From a checkpoint of a small transformer trained on Wikipedia.
Size: 3 heads of 64 (1 for keys and values), vocabulary 7606, 7.78M parameters.
Architecture: LayerNorm before each block, rotary positions, biases on query, key and value, attention and MLP in parallel.
MLP neurons of a small language model. Each row is named by its layer, matrix (gate and up: input weights) and neuron, and shows model dimensions 16-79. Each number is 200 + 40 x the weight over its row's rms, rounded and kept within 0 to 999. A neuron's up and down rows have the sign that makes its largest values positive.
After each neuron's rows, "fires on" lists the tokens most often at its 100 highest values on Wikipedia text that the model never trained on.

L5.gate69,200,195,197,214,156,279,198,184,213,244,186,129,178,185,206,210,149,190,211,183,101,162,222,143,161,165,262,215,227,216,256,198,171,180,216,150,165,221,223,205,219,204,179,236,175,238,239,165,202,160,201,185,184,175,193,316,93,212,126,149,239,223,220,193
L5.up69,291,238,237,206,131,229,148,165,272,207,215,215,187,199,185,279,213,204,213,183,238,135,110,135,180,207,235,144,191,191,182,199,250,211,243,170,198,257,299,248,161,222,225,161,273,179,204,168,188,216,184,187,162,199,114,228,146,280,214,172,164,288,132,267
fires on: " for", " of", " above", " near", " over", " each"

L9.gate264,202,234,191,130,212,301,234,167,220,169,173,172,150,211,149,226,256,156,158,210,248,194,179,220,166,191,219,185,205,193,201,185,191,134,202,158,230,199,268,161,218,123,191,250,176,268,301,151,245,220,216,264,160,217,193,234,145,200,102,260,233,158,254,201
L9.up264,205,201,225,121,211,260,180,233,213,237,282,222,133,212,157,184,248,214,157,247,248,138,215,213,201,233,203,258,234,137,234,123,195,268,192,251,210,238,178,138,188,191,180,162,193,239,193,180,243,236,236,231,140,171,130,160,195,269,194,255,201,155,229,206
fires on: " an", "),", " was", " a", " is", " Chall"

L13.gate58,167,202,186,259,187,245,241,150,179,177,176,190,165,240,152,182,219,243,263,222,185,255,226,185,107,190,194,204,206,235,284,229,192,190,173,156,147,232,203,231,220,172,117,217,163,213,198,144,280,234,168,226,173,159,104,190,195,186,218,79,145,207,201,210
L13.up58,277,217,148,100,207,187,207,167,202,200,230,228,149,239,210,157,226,301,195,196,216,235,244,168,184,183,235,205,208,220,238,174,235,152,205,220,181,199,201,233,234,193,171,173,244,204,185,248,199,121,165,174,260,144,161,150,137,110,162,258,190,225,186,201
fires on: " ", " |", "|", " Country"

L2.gate467,269,169,161,170,277,174,207,284,178,208,99,247,235,231,178,196,248,134,246,231,203,216,215,253,259,194,186,220,201,170,236,249,228,204,242,134,296,177,246,258,168,196,184,207,191,234,199,241,190,61,207,169,205,205,211,193,188,204,204,204,216,233,151,212
L2.up467,235,176,163,234,177,235,170,173,210,263,183,121,182,213,173,193,157,181,200,124,155,217,210,75,206,173,164,194,304,212,258,167,223,204,198,187,151,215,194,175,221,254,188,273,133,148,203,213,197,199,207,206,200,245,143,238,308,202,194,164,200,206,157,136
fires on: "ol", "AR", " CO", " GA", "ent", ".S"

L2.gate9,193,225,161,212,172,133,215,212,238,181,297,217,295,190,130,218,233,190,195,198,244,172,211,185,198,175,222,171,199,166,255,224,151,197,225,235,199,296,154,202,239,153,174,196,158,243,231,189,178,195,267,141,256,176,263,237,119,263,238,165,248,224,221,173
L2.up9,120,224,181,180,275,244,198,170,200,154,215,202,257,208,150,233,186,201,148,117,246,237,320,148,203,207,301,254,210,206,202,194,224,264,246,209,175,248,243,217,180,279,162,204,187,294,262,115,222,182,190,135,175,172,235,220,179,170,225,248,240,151,181,197
fires on: " M", " K", "y"

L9.gate233,219,159,151,170,217,213,186,196,143,268,146,199,171,286,195,201,265,132,206,237,197,169,262,219,236,230,164,191,187,150,221,235,178,140,230,125,257,169,267,161,179,144,169,221,211,226,226,178,225,164,202,161,191,159,220,185,110,200,277,269,159,212,200,218
L9.up233,110,174,146,208,160,220,192,219,180,213,187,252,174,207,161,312,187,288,156,186,225,264,193,235,204,201,160,224,264,281,209,247,215,228,210,186,223,226,204,242,220,222,187,263,172,204,134,192,152,208,120,194,228,182,181,199,154,236,242,182,215,264,207,201
fires on: ".S", "-s", "-h", "20", "ol", "ot"

L11.gate235,139,179,186,215,218,178,206,190,189,143,154,219,226,137,167,244,237,240,206,177,154,186,205,216,167,240,186,178,224,230,209,176,129,233,193,182,264,187,247,194,213,190,171,192,184,265,127,173,305,140,217,215,178,88,130,193,146,243,199,224,221,104,276,215
L11.up235,164,194,127,214,149,163,259,217,265,243,281,189,201,188,204,118,272,189,225,267,192,193,254,150,192,211,127,222,167,224,151,258,167,179,244,246,178,176,206,215,154,208,194,177,200,195,226,251,203,176,201,173,225,155,237,239,180,205,150,242,183,163,199,232
fires on: " ", "born", ")", "l", " England", " dis"

L8.gate298,208,193,171,226,174,215,213,180,219,158,238,218,192,207,167,173,201,239,245,214,148,249,140,240,123,235,233,243,147,199,282,197,252,145,242,162,237,217,241,248,267,157,127,206,228,238,277,143,312,241,90,178,184,140,178,201,169,154,180,175,194,168,177,202
L8.up298,194,180,201,248,207,159,218,245,215,163,219,266,191,178,188,137,162,199,209,237,150,187,253,170,221,204,200,249,157,208,214,162,205,185,191,160,247,82,204,198,237,179,243,230,211,256,173,150,212,192,153,219,174,71,166,242,165,152,233,198,139,236,172,233
fires on: " |", "|", "===", " ("

L3.gate496,221,202,206,220,205,264,189,181,252,178,235,155,202,240,186,188,213,163,183,244,236,242,211,176,184,147,217,223,247,194,220,177,229,144,155,162,219,263,252,160,254,210,163,183,245,197,189,216,222,235,105,98,170,189,165,194,168,199,227,225,211,174,191,288
L3.up496,243,180,159,216,173,295,177,113,207,249,202,176,218,184,157,163,210,235,275,222,276,170,178,148,146,264,180,141,159,178,135,221,130,169,211,220,178,200,187,126,163,156,128,225,193,211,238,141,202,176,229,165,152,244,126,198,198,272,166,227,225,205,233,197
fires on: "=="

L2.gate352,205,188,191,139,155,299,157,182,222,269,201,193,230,164,198,251,174,187,106,183,243,259,147,248,125,171,139,186,185,203,207,212,189,222,209,153,165,209,186,166,262,154,170,200,275,170,156,232,265,220,243,157,175,227,214,197,214,150,152,173,126,190,129,172
L2.up352,238,202,154,224,199,246,203,175,167,139,188,194,196,203,191,220,172,248,173,178,196,176,241,179,241,230,205,148,206,236,205,245,171,214,254,130,208,101,238,260,187,195,172,240,171,153,220,156,151,220,132,167,103,232,127,204,198,263,185,256,226,247,181,182
fires on: " on", ";", "ass", "ale", "e", " |"

L8.gate192,220,208,188,180,180,177,220,209,190,289,174,155,204,190,226,138,208,146,180,204,107,195,183,233,204,165,113,226,206,202,261,243,219,235,138,195,187,178,191,206,178,204,209,161,230,177,260,166,244,164,203,200,246,223,250,255,147,86,250,214,194,247,155,205
L8.up192,185,215,220,181,172,199,142,109,222,211,262,116,163,252,229,196,212,176,197,248,269,117,237,205,241,276,183,250,168,213,243,241,215,241,202,215,223,228,221,183,107,121,121,238,247,140,205,188,177,211,206,216,193,191,183,242,156,190,250,219,200,211,214,227
fires on: "m", "em", "e", "c", "d", "b"

L2.gate286,199,256,243,255,221,264,230,175,162,196,209,185,182,194,179,239,217,178,243,205,174,221,173,186,136,227,213,146,198,223,168,198,250,162,219,208,138,154,262,179,234,229,150,218,187,196,211,230,196,170,178,168,188,147,169,268,176,134,205,193,179,182,181,213
L2.up286,230,190,214,178,313,238,247,254,145,163,201,173,267,179,197,256,186,228,139,201,164,231,156,237,251,212,155,231,193,195,124,125,165,194,163,179,194,155,214,196,208,195,190,173,199,251,177,224,220,83,221,182,187,179,224,223,210,204,175,242,148,265,287,223
fires on: " che", "h", " Che", "”", "ib", "olog"

L5.gate15,230,179,215,185,175,287,251,190,107,193,165,250,171,146,192,248,152,237,235,199,140,191,221,199,97,232,230,176,200,158,195,225,201,210,224,160,165,221,221,232,218,199,177,229,175,150,205,142,254,175,151,188,203,130,200,197,143,239,264,210,100,221,160,295
L5.up15,247,145,237,149,168,219,180,227,168,116,231,177,150,112,150,211,201,205,195,173,182,197,206,184,149,103,217,175,219,150,208,134,258,238,187,237,154,168,314,209,254,173,221,203,212,202,164,227,222,287,187,197,182,183,195,177,256,248,170,168,129,230,258,189
fires on: "h", " able", "em", " considered", "aut", "-h"

L3.gate2,161,226,214,240,168,226,172,203,187,248,171,213,145,279,263,232,202,261,168,169,166,252,199,203,169,189,126,171,169,168,235,191,201,187,214,235,172,155,157,173,219,173,191,175,153,215,211,176,217,166,164,200,224,220,235,167,184,214,217,128,232,226,155,235
L3.up2,208,201,167,230,214,194,158,180,225,191,170,256,216,173,223,200,248,184,260,256,217,245,230,257,223,198,201,180,215,297,150,249,198,127,278,172,180,175,194,224,233,177,203,237,163,119,204,170,259,177,268,182,224,207,184,155,211,205,202,141,242,229,125,231
fires on: "ion", "\n\n", ")\n\n", ";\n\n", "rid"

L2.gate384,234,183,177,180,249,248,199,211,193,215,159,250,147,198,327,207,195,264,185,224,218,197,208,264,134,170,135,154,253,212,247,215,200,163,230,171,178,161,222,226,237,199,165,144,136,142,202,179,205,148,164,201,166,266,229,171,271,229,168,150,206,188,195,224
L2.up384,201,208,190,228,247,167,190,149,208,154,137,236,256,174,219,214,139,206,181,203,194,198,252,235,145,245,179,247,198,187,206,274,205,147,192,223,255,205,111,238,177,249,198,181,189,226,191,85,269,191,250,169,221,214,197,210,248,254,185,222,223,169,232,132
fires on: "p", "\n\n", " Total", " power", ")\n\n", " Air"

L7.gate379,215,206,247,132,189,181,167,236,276,237,145,213,141,254,189,216,164,230,135,193,237,239,194,206,197,164,163,239,170,173,236,221,222,222,200,214,193,148,231,223,224,241,170,187,240,294,278,199,286,222,220,157,154,254,222,236,194,168,178,245,175,254,183,118
L7.up379,172,221,121,205,202,259,118,169,148,209,164,140,219,159,125,214,137,241,212,136,157,207,217,244,140,263,185,216,114,282,231,232,184,216,237,203,216,218,264,207,159,194,204,197,195,185,182,116,203,238,188,242,186,223,207,256,131,156,212,151,229,147,268,155
fires on: " on", "old", "el", "e", " −", "au"

L3.gate23,182,274,196,237,173,164,230,190,225,226,219,200,219,266,166,239,241,167,221,112,204,160,278,175,182,205,112,190,195,225,245,175,191,219,213,184,240,244,256,205,201,171,170,191,206,185,135,178,220,144,182,136,268,211,183,226,153,245,229,196,198,214,251,242
L3.up23,159,195,230,197,231,209,200,259,210,104,172,187,234,213,251,152,156,189,212,246,196,169,214,178,221,232,287,205,195,172,186,162,229,230,219,247,185,161,165,207,224,198,165,198,220,171,295,180,166,159,231,135,211,208,232,165,265,208,155,216,239,152,172,239
fires on: " K"

L3.gate191,184,206,177,138,203,180,245,200,165,266,204,186,159,176,183,190,143,253,205,217,247,242,268,169,173,200,253,242,177,155,270,167,263,185,201,145,211,222,217,214,168,251,252,202,205,299,253,232,200,192,132,220,202,267,194,140,247,182,179,199,224,206,185,177
L3.up191,211,226,169,205,222,176,256,223,198,201,202,135,201,230,142,218,190,206,179,224,205,214,203,187,238,168,193,208,182,268,174,185,204,208,226,156,214,161,245,204,187,257,266,160,193,216,252,156,167,117,218,154,204,221,110,220,253,173,178,294,206,157,192,178
fires on: "el", "ong", "ith"

L8.gate232,191,199,212,234,209,197,265,188,177,192,169,137,183,264,176,187,287,196,174,194,196,264,265,205,187,163,192,222,252,219,169,180,185,177,236,159,236,177,131,155,214,246,184,229,198,127,165,171,268,267,122,146,271,173,118,243,166,221,221,201,249,131,166,229
L8.up232,288,193,160,235,169,278,234,182,217,271,197,226,173,171,244,226,136,230,282,185,191,193,193,215,143,211,167,222,154,164,192,271,186,175,213,216,168,171,244,180,177,183,177,159,129,209,289,163,159,244,213,138,143,163,149,233,267,237,216,304,197,204,216,168
fires on: "=="

L11.gate137,279,127,146,136,176,184,158,240,212,214,193,183,223,220,177,208,199,208,179,143,192,114,186,220,174,163,189,207,246,302,183,258,136,299,218,203,144,243,253,140,222,181,193,249,178,193,190,192,281,149,269,178,201,218,224,220,143,206,233,143,212,236,224,162
L11.up137,252,214,144,287,253,172,182,239,222,300,248,217,178,212,245,251,143,185,148,184,207,254,126,225,205,120,75,185,239,193,245,190,203,215,228,268,227,203,129,238,188,145,192,162,219,186,196,205,220,190,225,232,301,178,197,262,128,196,153,196,140,194,229,227
fires on: "-", "og", "en", " Az", "w", "ud"

L7.gate372,201,218,120,263,218,182,200,248,137,241,158,203,214,146,158,102,199,282,200,264,217,196,254,136,230,297,206,189,177,145,311,201,191,175,236,200,241,127,257,202,185,169,184,219,219,296,208,155,238,245,198,254,201,212,244,240,192,194,115,213,253,196,193,172
L7.up372,235,200,170,228,255,243,168,194,140,213,232,129,245,195,117,218,195,133,232,188,248,235,221,194,229,215,212,148,229,147,199,196,221,176,180,217,264,184,204,159,220,294,186,271,193,169,209,192,241,215,224,151,192,220,228,236,197,198,240,271,187,141,157,141
fires on: " on", ")\n", " km", "in", "el", "y"